{"num_key_value_heads": 2, "hidden_act": "relu", "norm": "layernorm", "norm_place": "pre", "bias": "all", "tie_word_embeddings": true, "parallel_block": false, "optimizer": "muon", "beta1": 0.95, "lr_head": 0.00409, "warmup_steps": 200, "doc_mask": true, "train_tokens": 132400000, "max_steps": 8678, "dataset": "wikipedia_en"}
MLP neurons of a small language model. Each row is named by its layer, matrix (up: input weights) and neuron, and shows model dimensions 48-143. Each number is 200 + 40 x the weight over its row's rms, rounded and kept within 0 to 999.
Before each neuron's rows, "fires on" lists the tokens most often at its 100 highest values on Wikipedia text that the model never trained on. A number after a token or word is its count.

fires on: " p" 22, " s" 14, " w" 14, " un" 8, " in" 6, " m" 5
L10.up272,241,126,164,192,208,167,198,174,350,242,157,195,208,216,137,170,114,162,223,248,248,160,222,219,154,193,231,186,197,251,234,195,140,284,208,183,223,223,194,260,247,186,161,214,224,252,156,148,196,198,171,127,251,189,119,195,213,184,237,197,101,188,212,231,236,163,151,261,204,234,226,213,120,169,167,240,248,82,177,231,234,211,191,216,178,230,159,238,122,197,206,188,214,229,221,162

fires on: "er" 19, "i" 18, "ent" 9, "or" 8, "p" 6, "re" 5
L9.up221,143,200,243,246,160,243,169,272,155,190,188,178,262,207,193,227,122,262,256,159,200,154,143,223,209,226,195,204,161,135,190,230,190,299,175,128,171,167,149,259,192,220,185,187,194,245,128,204,271,194,264,235,159,171,195,204,171,181,199,205,211,173,170,165,145,214,245,223,175,169,246,168,189,202,194,278,228,93,191,146,173,157,227,184,212,206,229,210,147,126,128,236,231,158,224,177

fires on: " in" 29, " for" 12, " on" 8, " with" 6, " For" 5, " after" 5
L6.up303,187,212,211,180,203,244,250,174,220,205,197,121,206,191,158,211,172,156,232,170,158,216,288,155,210,147,187,236,157,162,181,167,200,179,215,248,200,235,216,207,203,268,186,253,262,238,187,112,188,239,193,200,200,174,200,154,162,142,112,152,194,232,232,260,188,158,215,196,234,231,202,180,188,190,185,166,229,168,206,204,123,293,124,170,173,194,262,162,141,188,289,209,223,210,214,218

fires on: "\"" 68, "'" 11, " |" 8
L6.up394,201,234,263,147,113,199,178,192,166,299,184,259,207,178,166,198,216,145,135,258,139,206,235,270,213,246,220,208,236,201,213,187,274,252,190,210,138,166,243,183,227,204,199,300,254,203,198,239,218,165,207,222,123,177,189,182,250,179,273,211,188,206,231,174,151,134,160,205,129,243,119,144,238,227,185,175,234,220,202,215,160,175,245,171,157,185,223,197,176,216,223,174,232,281,199,223

fires on: "ot" 50, "op" 10, " Pe" 9, " pe" 7, "ix" 6, "ale" 5
L5.up460,142,199,229,148,143,216,165,227,183,209,198,155,165,241,172,154,232,227,268,193,138,179,222,189,223,153,153,242,217,187,212,188,273,203,155,219,198,203,227,152,210,172,199,185,178,206,122,161,214,139,236,138,217,219,211,231,144,186,213,231,169,209,256,234,188,296,186,240,186,173,133,167,198,245,131,189,229,172,176,232,159,150,225,242,162,209,259,222,234,217,228,134,244,189,89,179

fires on: " of" 28, "-" 21, ":" 15, " /" 9, " United" 9
L5.up355,230,157,154,178,102,186,192,221,244,177,283,219,238,229,213,254,128,205,290,167,206,169,235,191,167,160,213,153,101,129,180,244,253,234,140,227,138,222,225,184,188,233,145,192,280,183,167,206,191,239,227,205,236,217,191,159,251,213,178,161,216,199,167,212,212,174,231,76,182,186,219,225,243,191,137,113,207,167,203,242,143,239,192,203,110,233,206,213,256,242,149,143,150,158,151,196

fires on: " dec" 16, " was" 12, " is" 10, "):" 9, "ia" 7, "ess" 7
L8.up144,193,196,178,205,186,184,139,162,207,133,154,207,190,256,250,223,223,169,217,213,194,232,220,190,218,204,223,175,209,258,230,184,178,231,192,227,236,216,225,189,274,195,226,160,207,210,185,243,146,189,271,227,277,260,211,203,185,237,202,191,259,90,184,175,187,111,223,155,157,207,155,206,232,271,191,186,184,175,135,273,215,187,171,191,234,189,223,158,207,178,166,192,179,164,230,250

fires on: "ud" 21, "ad" 21, "d" 21, " Ad" 13, "od" 12
L8.up183,208,218,124,222,287,148,127,163,207,208,248,200,140,144,116,206,171,164,181,220,178,220,213,222,190,122,185,215,186,176,208,197,141,217,181,169,215,203,183,144,161,146,252,137,221,151,221,149,266,206,223,276,236,232,218,191,225,210,155,220,200,274,250,179,203,218,167,275,175,235,198,162,200,229,194,200,132,156,193,219,274,170,225,180,263,221,298,218,175,216,139,210,184,126,244,198

fires on: " part" 25, " War" 16, " each" 9, "av" 9, "ol" 7, " head" 6
L8.up162,215,197,209,130,215,205,184,194,199,221,232,267,188,206,163,166,164,189,139,189,239,224,201,268,193,166,245,155,204,174,213,113,273,217,143,190,264,230,271,230,188,127,245,180,225,239,193,138,219,174,171,252,236,200,241,138,188,185,209,138,215,166,205,169,162,236,208,252,182,209,281,167,180,178,136,265,150,217,240,172,176,180,197,162,164,242,200,224,251,165,174,201,208,216,147,254

fires on: " Japan" 16, " Germany" 11, " played" 10, "°W" 10, " France" 7, " play" 7
L3.up504,187,173,246,233,235,216,283,247,187,196,138,227,227,231,208,218,118,162,171,224,198,240,321,201,195,240,158,218,210,222,209,248,148,174,261,234,178,212,151,136,173,244,215,260,190,189,180,160,141,201,135,202,194,110,238,231,215,141,145,202,202,153,96,209,161,156,222,175,228,164,226,185,208,173,220,204,281,195,164,219,201,241,240,144,208,214,189,222,138,162,231,221,201,212,257,186

fires on: " was" 55, " is" 17, " began" 5, " =\n\n" 4, " moved" 4
L6.up497,261,173,167,274,237,149,209,194,207,191,220,170,223,221,225,165,174,173,244,192,137,239,254,225,210,152,156,190,120,239,218,223,226,223,187,219,203,168,209,78,223,219,236,207,195,189,164,157,142,188,307,228,290,171,265,149,209,209,170,246,219,172,208,197,235,221,251,179,179,194,263,187,213,212,167,208,170,201,89,246,218,203,175,75,165,252,176,166,196,168,177,188,242,197,164,260

fires on: ".\n\n" 45, "\n\n" 28, ")\n\n" 19, " |\n\n" 5
L6.up440,213,197,240,219,106,188,218,190,223,195,265,253,192,146,262,186,160,173,162,240,239,197,199,229,259,198,228,160,199,221,253,236,237,198,150,145,178,156,175,253,168,178,225,227,200,213,194,167,146,196,195,256,160,245,151,164,190,198,74,263,279,210,204,194,181,173,199,159,245,170,209,126,208,175,163,238,217,178,226,226,224,240,267,209,159,164,218,207,158,255,290,173,131,188,237,166

fires on: "y" 16, "im" 16, "at" 13, "c" 9, "t" 8, "al" 5
L9.up278,180,157,242,221,182,203,210,182,117,292,200,163,211,259,247,151,160,221,184,159,182,199,101,187,231,134,275,190,167,94,193,170,180,238,224,201,206,193,143,178,221,199,103,180,213,160,228,221,219,191,202,259,264,179,275,186,103,268,283,212,189,184,221,178,221,136,216,184,186,214,124,219,221,188,225,195,156,209,271,249,171,227,227,193,205,143,182,181,182,207,154,201,227,201,287,191

fires on: " Al" 56, " al" 44
L3.up459,255,189,241,170,253,142,254,225,172,198,200,182,143,282,215,215,191,243,198,188,176,254,149,270,174,142,228,187,187,198,278,238,171,300,217,158,161,232,197,261,220,176,169,224,243,230,207,297,215,243,186,255,205,196,164,250,303,143,197,214,162,228,206,212,143,187,171,157,172,194,238,204,209,268,239,205,163,179,173,217,147,154,207,253,194,229,272,238,186,145,188,202,272,195,143,249

fires on: ".\n\n" 85, ".\"\n\n" 12
L9.up202,141,192,215,305,148,273,218,190,166,130,171,277,145,218,199,163,229,221,160,180,267,271,164,171,265,175,185,208,200,206,231,224,193,266,201,211,142,234,211,230,188,156,234,271,211,180,249,220,175,218,160,167,124,224,144,219,210,286,135,226,178,222,174,143,138,145,194,136,220,168,234,174,207,167,230,230,133,153,228,164,188,283,201,224,220,297,179,292,184,170,258,143,163,207,245,219

fires on: " " 40, "," 16, "m" 14, "st" 8
L8.up263,233,227,171,211,210,120,201,139,181,79,192,188,175,214,161,169,166,220,229,211,220,224,159,211,110,134,214,144,174,249,208,277,197,228,128,157,213,205,180,215,179,248,215,230,206,158,211,292,189,210,197,240,198,169,182,246,120,198,242,209,171,208,264,217,208,237,255,203,210,164,228,215,202,202,148,177,136,189,170,318,147,245,188,193,192,249,196,170,212,261,134,153,229,130,165,159

fires on: "i" 17, "as" 10, "f" 9, "v" 7, "ated" 6, "in" 5
L9.up194,258,215,241,269,239,198,162,229,208,213,181,221,169,240,174,144,139,188,168,185,216,173,117,157,236,266,169,160,161,141,212,107,199,172,209,211,217,239,141,200,212,231,213,260,157,151,223,246,264,265,197,177,233,161,231,209,210,198,252,176,260,145,190,160,246,171,207,205,232,178,178,238,194,259,177,269,187,174,152,61,208,179,194,156,241,152,147,203,165,252,271,279,223,109,175,215

fires on: " al" 59, " Des" 17, " des" 11, " Al" 4, " =\n\n" 4
L3.up365,220,220,233,197,270,170,265,139,219,250,152,247,162,224,222,207,209,250,186,155,313,216,153,179,190,152,236,191,144,230,215,205,152,275,173,173,147,222,189,242,288,203,204,198,232,204,165,221,164,187,195,207,239,205,220,237,210,208,259,222,238,191,175,154,188,204,159,205,200,161,206,172,191,290,208,212,192,171,178,172,254,199,178,248,206,186,190,186,183,137,235,173,267,171,149,230

fires on: "\n\n" 63, ")\n\n" 16, " |\n\n" 15, " hold" 4
L5.up542,245,156,213,293,130,133,204,132,156,173,247,265,200,251,254,222,202,208,254,193,165,147,172,195,237,244,221,157,99,176,237,182,158,241,185,236,158,187,188,175,158,99,174,213,150,161,135,196,161,217,251,203,227,199,173,208,212,220,98,285,182,230,209,242,186,187,183,210,250,195,210,210,212,244,147,248,234,184,212,244,251,268,235,272,173,195,284,203,186,163,208,202,189,264,254,177

fires on: " |" 58, "un" 12, "N" 4, "o" 4
L8.up528,277,233,210,248,201,164,207,173,284,174,220,273,226,163,192,178,186,196,198,244,206,202,204,180,241,277,178,176,215,174,148,156,218,254,206,198,192,194,186,203,186,189,250,239,204,194,156,150,180,224,181,179,179,187,189,189,144,144,212,175,204,231,238,217,206,158,161,226,155,231,236,199,200,98,154,240,217,261,199,117,207,167,258,172,238,245,238,247,93,195,228,174,210,190,191,278

fires on: "." 43, " \"" 21, "A" 8, "M" 4
L10.up471,254,187,214,237,142,164,227,206,195,246,189,241,259,178,224,177,225,176,137,251,173,214,143,216,184,212,225,145,195,299,198,268,204,245,211,216,270,209,173,249,192,241,210,149,186,201,180,182,195,113,190,184,216,235,173,196,218,139,220,156,160,170,280,155,179,178,211,130,149,304,196,178,217,186,201,196,209,197,207,98,181,261,221,182,325,169,249,190,196,188,204,172,199,182,120,249

fires on: "==" 50, "===" 12, ".\"\n\n" 10, "″" 4, "\".\n\n" 4
L11.up419,263,192,188,282,137,339,284,250,228,208,189,222,174,185,295,217,243,196,143,233,201,283,112,179,294,174,243,144,153,208,200,190,197,219,199,187,254,153,203,131,210,172,194,177,173,237,212,231,188,212,203,180,127,293,208,233,236,248,248,187,180,141,139,151,201,148,250,226,208,243,190,171,229,180,253,220,187,200,243,185,173,171,177,153,163,248,227,214,211,194,201,176,196,202,174,240

fires on: " t" 58, " p" 14, " o" 11, " m" 5
L6.up372,219,164,226,234,208,193,196,172,260,166,141,233,173,163,142,216,203,150,167,242,187,207,238,167,199,162,237,260,263,162,223,165,224,242,221,157,200,199,136,245,176,262,168,179,140,168,201,214,168,155,208,221,208,204,221,196,199,254,188,195,168,169,207,233,308,247,163,212,194,260,221,184,104,218,201,282,211,153,206,211,231,200,201,214,235,180,153,235,236,182,199,252,215,168,183,209

fires on: " and" 38, "==" 11, " to" 10, "id" 7, " ext" 5, "ond" 4
L8.up499,187,175,243,256,240,149,134,236,147,243,186,200,176,186,224,167,236,174,252,177,166,255,207,146,265,149,197,187,211,182,233,201,117,289,219,242,156,163,296,300,210,151,202,207,138,205,170,221,182,240,173,174,163,211,171,158,238,200,183,284,250,190,195,189,97,187,217,164,220,215,195,240,114,260,227,157,233,212,197,208,219,176,207,235,240,219,141,265,235,151,202,247,174,233,159,237

fires on: "y" 17, "I" 12, "ro" 11, "ound" 10, "ust" 9, "ou" 6
L9.up453,247,229,172,140,198,167,107,189,125,163,192,164,205,324,218,199,201,192,177,229,156,147,195,147,98,227,275,162,173,181,173,222,188,248,182,241,225,233,168,210,260,251,150,210,139,263,226,286,180,167,245,177,140,133,218,178,239,212,139,172,214,225,183,203,207,139,204,163,194,216,208,183,184,224,173,232,212,190,285,244,127,146,162,183,234,201,219,174,189,147,134,199,194,224,306,216

fires on: ":" 23, "-" 21, " R" 6, "overn" 5, " My" 5, " P" 4
L3.up393,275,173,199,160,131,162,179,229,187,228,219,184,246,195,147,172,184,152,213,136,193,174,150,155,215,198,125,119,156,171,159,205,272,210,134,209,224,225,150,177,160,176,222,162,245,197,133,192,200,235,265,131,214,224,214,254,243,198,136,182,205,188,195,202,199,164,233,194,249,201,208,189,189,214,225,171,260,190,225,169,162,266,171,178,139,224,139,213,224,171,137,195,189,231,265,197

fires on: " For" 33, " com" 22, " for" 20, " Bas" 8, " Com" 8, " bas" 5
L6.up547,196,204,183,200,209,258,284,147,227,168,175,216,200,209,153,247,218,177,240,184,191,158,183,246,238,179,172,237,223,189,219,229,195,229,202,281,202,173,259,188,176,303,204,233,162,162,162,209,185,141,199,187,164,168,220,87,198,188,215,183,154,178,228,221,189,202,162,166,215,236,227,135,226,167,240,203,257,177,175,164,92,255,191,164,205,165,176,130,235,270,195,245,189,240,167,208

fires on: "ad" 53, "od" 34, " Ed" 4, "id" 4
L6.up151,199,138,209,170,342,112,141,249,137,156,244,155,161,140,174,209,189,110,232,176,226,224,184,147,233,208,236,197,160,191,213,149,135,219,184,199,234,186,243,227,183,152,290,146,185,212,268,172,193,207,175,160,234,267,202,143,205,208,192,259,203,246,249,196,280,268,251,243,216,241,166,195,178,179,171,194,203,165,137,188,215,130,211,172,201,162,218,240,190,263,176,293,232,237,250,212

fires on: " is" 56, " are" 22, " was" 15, " be" 4
L2.up531,222,237,214,221,194,170,233,160,171,168,176,139,299,197,250,182,143,135,192,256,198,153,221,195,198,137,241,198,118,225,263,255,214,232,217,215,132,122,231,193,215,244,260,203,224,156,197,199,159,166,187,231,212,273,238,231,136,340,167,197,198,252,206,149,158,148,268,197,143,215,226,183,217,189,186,192,182,202,118,301,109,204,125,201,177,200,184,166,165,139,222,140,225,161,199,291

fires on: ".\n\n" 74, " has" 19
L9.up83,145,195,223,198,121,187,253,177,182,182,160,249,167,210,188,217,173,215,196,197,184,240,202,157,215,200,185,270,239,181,244,254,184,273,185,186,201,208,176,275,219,215,212,168,231,291,178,141,159,167,176,215,209,165,230,238,257,192,184,209,159,235,279,216,117,194,215,233,223,149,167,179,246,191,191,175,109,171,228,162,213,242,188,283,252,196,156,300,134,191,206,297,155,139,271,178

fires on: " Pe" 12, " par" 12, " met" 12, " pe" 11, " Pal" 11, "osp" 7
L3.up285,221,200,178,173,233,241,220,243,203,237,216,211,161,199,255,169,164,202,230,289,197,262,204,185,241,199,136,267,152,228,202,177,225,219,188,211,290,212,227,173,182,204,212,286,248,153,183,263,208,111,254,233,230,154,252,251,155,189,200,170,160,169,219,173,240,288,177,249,201,162,110,201,215,210,204,188,250,141,147,222,198,221,153,235,213,199,213,215,199,155,159,138,151,225,162,161

fires on: " f" 26, " un" 12, "p" 11, "-" 10, " ob" 8, " " 8
L8.up473,180,238,194,204,200,226,209,199,199,229,189,269,291,266,176,121,233,158,225,243,229,182,156,184,166,150,190,226,192,193,210,122,203,232,215,199,232,208,225,159,241,246,229,307,234,160,155,166,248,129,207,244,174,277,189,228,228,170,274,118,199,225,196,155,277,200,268,185,220,216,258,182,215,173,221,160,306,148,289,187,144,132,263,257,198,214,194,186,159,221,107,208,130,221,213,220

fires on: "1" 18, " on" 11, "ra" 10, "ver" 10, "ro" 10, " w" 8
L11.up266,153,216,202,163,138,210,176,191,173,233,225,200,242,218,215,255,173,267,210,208,168,170,229,212,234,161,245,194,230,185,134,279,161,134,196,195,162,206,157,214,167,217,172,229,224,213,199,200,238,257,264,225,206,219,163,150,130,275,189,217,200,216,208,220,285,199,164,231,211,194,224,130,260,197,189,217,187,136,177,265,216,189,234,211,227,159,197,124,232,212,249,133,160,194,277,267

fires on: " a" 22, " to" 16, "g" 10, "ong" 7, "it" 7, " that" 7
L11.up263,163,188,187,198,134,197,209,213,193,283,222,163,225,175,214,148,226,151,114,170,194,216,212,270,175,189,213,236,176,200,150,182,198,269,178,202,185,236,200,210,181,250,269,287,192,207,222,185,275,160,247,214,274,143,219,182,183,176,168,207,206,171,78,204,217,179,218,197,183,162,312,226,222,232,157,151,259,149,225,203,273,219,196,158,214,163,260,225,164,255,257,205,170,157,139,163

fires on: "ol" 11, "ilitary" 9, " ar" 9, " part" 8, "ial" 7, " national" 6
L8.up189,231,192,201,192,245,228,148,206,198,196,270,160,206,215,149,220,167,116,145,170,241,178,238,216,146,242,162,100,183,209,175,173,201,211,218,221,240,193,223,256,197,204,228,167,204,204,196,165,200,216,89,206,238,207,138,185,221,120,236,219,166,184,184,191,182,242,228,206,150,248,260,242,221,180,180,228,195,242,216,231,182,123,186,174,208,207,247,186,241,209,138,198,209,143,188,196

fires on: " al" 29, "id" 27, " sub" 8, "ent" 6, "i" 5, "qu" 4
L10.up219,194,174,169,153,229,160,170,194,216,176,223,219,245,226,114,189,187,199,179,201,123,218,178,303,198,146,204,215,162,172,189,191,190,249,222,181,267,217,153,229,195,282,223,178,136,201,234,245,201,183,147,194,159,207,193,219,177,203,231,362,203,260,214,195,158,108,131,218,239,200,240,203,173,225,146,190,136,185,253,127,210,176,200,202,150,196,260,192,188,228,200,190,203,268,204,271

fires on: "ent" 11, "ist" 9, "up" 8, "im" 8, "as" 7, "iss" 7
L8.up236,232,166,162,132,250,208,198,226,291,207,199,227,251,189,108,170,202,236,265,174,229,200,190,252,218,211,175,276,203,222,258,225,208,213,250,143,187,193,205,199,228,174,209,161,157,147,179,214,281,219,207,162,161,214,191,246,252,213,197,229,205,194,143,174,137,159,215,236,120,116,188,250,171,243,155,263,183,183,183,157,259,179,252,146,220,161,126,190,194,194,238,166,200,199,267,234

fires on: "al" 36, " the" 28, "at" 11, " of" 5
L11.up387,242,182,173,212,174,169,153,225,188,148,236,187,207,259,270,170,233,169,234,204,200,199,148,234,177,180,266,227,186,153,251,194,222,210,253,149,184,275,206,227,197,179,178,169,145,221,195,215,187,185,238,200,181,193,190,174,139,200,217,144,131,254,176,186,169,201,224,180,243,252,120,253,284,181,164,225,123,221,211,167,188,166,250,205,314,207,191,249,208,190,153,216,249,189,233,225

fires on: "i" 86, " r" 9, " fin" 5
L6.up409,134,191,214,251,251,162,200,222,195,221,209,216,175,210,118,148,190,168,229,251,200,138,196,219,196,183,160,172,191,196,209,247,251,146,225,162,164,218,129,270,250,186,226,269,197,164,154,185,215,245,227,270,144,214,226,194,251,243,189,203,220,207,213,217,217,173,189,259,195,190,111,236,233,200,191,246,218,226,266,183,362,224,177,209,220,172,294,213,151,204,175,232,203,202,188,199

fires on: " " 82, "." 17
L6.up354,204,234,247,246,256,126,153,203,185,221,226,201,215,175,193,180,163,136,254,212,241,216,192,211,223,184,168,136,173,201,217,235,253,125,160,249,281,150,121,247,212,196,212,240,102,173,224,244,253,114,206,234,199,247,148,294,154,152,204,188,168,165,249,239,138,198,175,229,242,239,251,240,177,249,257,197,147,154,210,253,203,276,182,129,181,186,222,153,231,236,203,238,211,193,233,155

fires on: " w" 98
L5.up316,181,211,254,161,113,229,197,185,192,177,152,215,221,166,187,134,202,215,207,242,211,239,263,221,246,170,207,147,170,202,195,210,240,119,215,178,160,185,188,193,274,178,239,174,239,211,207,193,153,276,211,184,212,163,145,176,209,200,207,126,262,195,240,233,238,143,214,196,160,186,205,162,233,166,156,228,236,183,162,226,216,211,156,151,160,179,226,158,229,163,277,148,240,205,216,257

fires on: "or" 30, "as" 8, "il" 7, "ent" 6, "ib" 5, "ant" 5
L10.up387,243,142,189,166,174,187,174,228,189,182,143,232,207,216,166,228,165,239,251,276,202,211,153,310,250,176,168,220,164,181,225,242,187,232,231,141,174,115,185,179,141,249,267,220,139,248,229,112,269,155,248,174,236,232,187,220,220,224,184,170,181,106,180,144,188,210,223,139,173,118,240,220,194,186,198,243,169,182,200,155,264,199,183,187,221,202,277,187,149,215,188,101,176,132,273,241

fires on: "9" 33, " July" 6, " January" 6, " December" 6, " November" 5, " April" 5
L9.up311,218,185,175,213,202,249,180,168,217,228,173,238,183,265,208,227,191,259,166,245,203,249,185,114,160,186,121,188,200,191,228,202,234,155,247,171,216,201,254,206,165,235,242,120,104,237,167,190,233,172,249,176,199,161,237,166,207,228,190,249,147,211,197,247,237,168,206,187,116,185,226,141,255,251,230,249,219,178,227,182,176,188,194,234,165,210,155,251,237,163,185,177,181,137,140,222

fires on: "y" 17, "ur" 15, "ou" 11, "re" 8
L8.up458,294,179,157,203,163,201,115,155,243,170,210,208,192,207,198,130,153,228,185,274,227,177,164,182,198,181,187,246,163,177,171,205,243,256,178,256,215,164,114,259,205,177,227,184,157,224,166,228,219,156,208,247,134,193,122,214,168,241,181,150,254,241,225,183,195,221,170,262,251,166,197,155,175,173,105,224,201,211,174,189,193,219,205,120,229,182,180,176,165,167,164,162,214,229,284,199

fires on: " con" 21, "p" 14, " f" 9, "ud" 6, "f" 6
L8.up262,231,188,134,240,199,178,169,218,201,257,252,179,288,220,134,141,212,222,157,195,179,206,203,153,271,206,230,273,122,138,228,248,233,202,208,213,220,219,137,127,224,185,202,202,137,201,224,169,202,211,209,205,125,311,202,163,257,175,194,195,228,154,197,203,219,187,216,251,186,203,134,210,194,178,239,231,168,171,168,217,175,207,209,166,189,201,256,272,196,163,220,222,229,238,159,216

fires on: " play" 32, " off" 16, " Sw" 12, " Play" 10, " follow" 9, " played" 8
L3.up522,220,190,240,209,143,203,256,250,190,194,181,160,228,218,147,229,238,208,202,188,206,233,256,214,240,254,106,261,160,174,303,195,232,176,185,249,184,243,215,175,233,217,263,168,171,212,218,219,187,265,211,147,159,154,222,210,196,116,72,148,207,156,196,228,170,243,283,190,215,148,213,242,201,190,199,237,224,283,206,141,221,164,165,156,185,236,149,219,185,184,236,107,288,222,282,161

fires on: " in" 34, " to" 26, "9" 7, " " 6, "2" 5, "4" 4
L9.up560,220,217,173,204,192,210,246,218,153,194,199,218,216,247,313,151,189,203,186,140,158,228,244,198,154,193,220,231,151,230,259,239,222,257,176,217,187,179,161,214,97,169,207,193,173,170,199,131,213,166,193,229,242,176,159,185,187,145,157,151,179,241,228,196,169,233,176,178,158,305,205,152,281,172,198,193,215,234,217,212,234,238,138,225,194,213,244,193,138,140,211,204,128,226,183,126

fires on: ".\n\n" 59, "″N" 10, ")\n\n" 9, "\n\n" 7, "m" 6
L8.up75,130,134,200,201,138,145,296,198,219,190,219,195,136,192,197,225,205,214,193,198,208,268,193,123,248,223,227,187,152,241,219,219,229,184,163,144,182,244,259,223,212,185,239,242,269,187,188,180,154,184,174,186,193,179,214,171,158,226,166,308,197,200,185,154,158,200,243,168,248,199,230,227,245,209,173,174,173,171,177,232,145,246,261,295,174,182,190,274,203,212,227,244,204,227,176,185

fires on: " |\n" 70, "\n\n" 12, " |\n\n" 8
L6.up290,206,236,171,251,168,154,214,169,202,247,170,256,167,216,225,157,179,227,197,231,198,142,173,210,243,155,210,193,112,216,230,183,191,128,127,200,132,219,188,173,199,192,201,243,132,213,143,173,232,250,198,235,209,211,127,250,246,227,176,280,155,217,202,225,91,185,167,232,273,252,249,211,207,225,192,206,169,174,214,287,184,175,246,241,171,211,282,190,190,180,212,253,128,196,166,197

fires on: ")" 92, ")," 5
L5.up253,227,241,230,203,216,193,226,226,175,230,255,184,187,179,290,199,243,230,153,156,180,224,234,184,171,199,183,213,179,213,236,181,204,132,190,235,188,205,169,201,210,201,187,283,186,63,232,154,136,180,229,195,179,156,170,222,184,198,117,135,193,160,256,189,190,197,224,203,209,147,227,204,220,181,170,249,198,203,164,225,257,153,276,177,230,290,196,252,218,162,254,208,218,245,227,202

fires on: " Par" 18, " par" 18, " Pal" 15, " pe" 10
L3.up165,251,187,221,166,233,243,246,240,247,158,207,214,122,250,239,212,251,226,295,258,240,266,247,163,240,221,175,275,163,236,228,216,277,191,193,189,238,210,180,258,233,205,219,248,185,177,188,283,208,197,195,201,268,191,274,165,155,207,200,276,188,186,189,221,229,225,165,264,161,195,164,236,172,202,192,238,184,79,157,162,191,153,147,179,181,225,232,222,272,207,141,135,128,236,194,175

fires on: ".\n\n" 80, " acc" 9, "\".\n\n" 4, ".\"\n\n" 4
L8.up467,215,156,217,258,185,186,207,172,248,117,184,269,142,158,296,163,170,153,152,152,282,203,210,189,241,210,255,197,233,242,257,207,227,183,206,213,207,229,164,238,195,169,243,287,218,235,234,211,205,230,183,229,167,221,201,205,240,274,189,253,178,272,160,185,107,193,212,167,259,213,216,133,191,210,152,243,223,181,223,200,251,271,160,214,142,175,165,280,246,212,208,300,128,169,210,201

fires on: " w" 33, " go" 13, "-w" 13, " Go" 9, " W" 6, " r" 5
L5.up266,175,217,219,153,167,243,181,177,200,237,196,155,166,161,168,131,189,210,214,307,214,164,233,149,272,159,168,219,214,170,162,199,225,194,220,188,211,204,135,161,264,217,236,221,118,208,193,177,231,231,93,223,213,187,174,195,123,207,286,230,212,150,222,218,255,176,104,112,225,192,146,206,211,181,231,190,217,215,184,227,200,339,193,127,199,110,246,177,169,201,316,197,241,257,182,231

fires on: " " 39, "2" 14, " film" 11, " on" 9, "p" 8, "/" 4
L8.up119,213,235,207,175,228,202,261,232,145,166,136,173,198,230,231,183,126,205,278,229,158,225,222,220,172,189,182,139,169,158,222,238,170,207,247,182,183,248,93,194,159,233,244,259,256,191,275,139,228,220,217,283,270,174,182,176,158,183,223,273,154,175,208,156,209,248,158,157,209,210,157,203,261,204,209,165,205,284,233,240,148,248,118,159,176,133,192,179,175,204,169,214,147,184,240,256

fires on: "i" 89
L9.up469,192,190,281,273,257,161,156,181,135,203,138,132,232,170,236,173,205,143,190,236,213,152,276,211,172,169,207,200,178,195,184,217,215,199,229,147,83,221,117,211,189,286,207,276,156,149,142,195,212,243,237,208,182,189,186,146,242,205,250,167,231,207,205,214,189,167,163,225,228,204,146,245,214,209,147,267,184,273,219,173,204,222,198,170,210,150,243,146,212,210,273,235,197,175,137,121

fires on: " is" 30, " ro" 16, " are" 10, " for" 9, " mon" 7, "es" 5
L8.up349,246,191,246,185,152,185,186,168,161,152,207,221,206,192,143,210,211,183,203,258,225,179,138,272,147,135,207,253,268,186,142,189,170,186,228,158,181,207,176,242,219,182,193,182,248,236,147,208,179,175,177,127,212,163,271,158,185,205,135,299,181,221,186,132,215,98,196,192,179,165,189,162,208,185,220,245,286,191,171,253,237,208,188,241,179,216,260,267,197,150,188,252,105,247,214,306

fires on: "." 67, " |" 6, "g" 4
L8.up181,189,138,175,238,195,241,241,237,76,234,244,260,246,193,233,146,197,128,110,239,262,262,203,292,158,195,203,219,154,193,209,226,225,222,225,179,176,224,153,172,229,235,182,230,233,224,204,180,221,113,211,180,208,183,172,171,233,202,206,261,219,178,184,168,238,157,153,165,195,195,172,133,218,210,174,172,235,178,210,178,213,243,218,210,225,107,173,263,188,156,194,219,161,281,121,185

fires on: " f" 17, " mod" 16, "iv" 15, "od" 7, " Lab" 7, "c" 6
L10.up518,206,229,168,201,253,176,180,248,235,181,196,259,145,232,295,140,201,198,194,111,201,111,260,194,216,154,175,221,145,179,211,149,101,277,199,224,209,142,173,190,174,195,173,129,288,128,128,207,154,237,235,181,185,181,198,242,262,285,174,159,91,214,256,216,253,274,232,211,223,239,146,216,230,205,174,182,167,188,119,199,226,206,245,197,191,162,206,256,196,198,171,135,209,203,222,185

fires on: ")," 58, "," 16, " -" 14, "\"," 7
L9.up277,218,218,204,189,193,199,139,173,238,279,192,144,159,204,186,185,269,245,206,155,167,204,261,207,195,213,236,291,163,190,225,199,232,169,235,184,119,169,211,191,214,130,252,314,186,157,213,175,189,199,263,279,165,200,260,155,210,203,234,143,244,172,253,160,207,151,204,202,206,172,226,176,152,186,133,310,172,177,209,240,199,156,206,158,157,257,216,274,196,191,202,245,242,243,214,213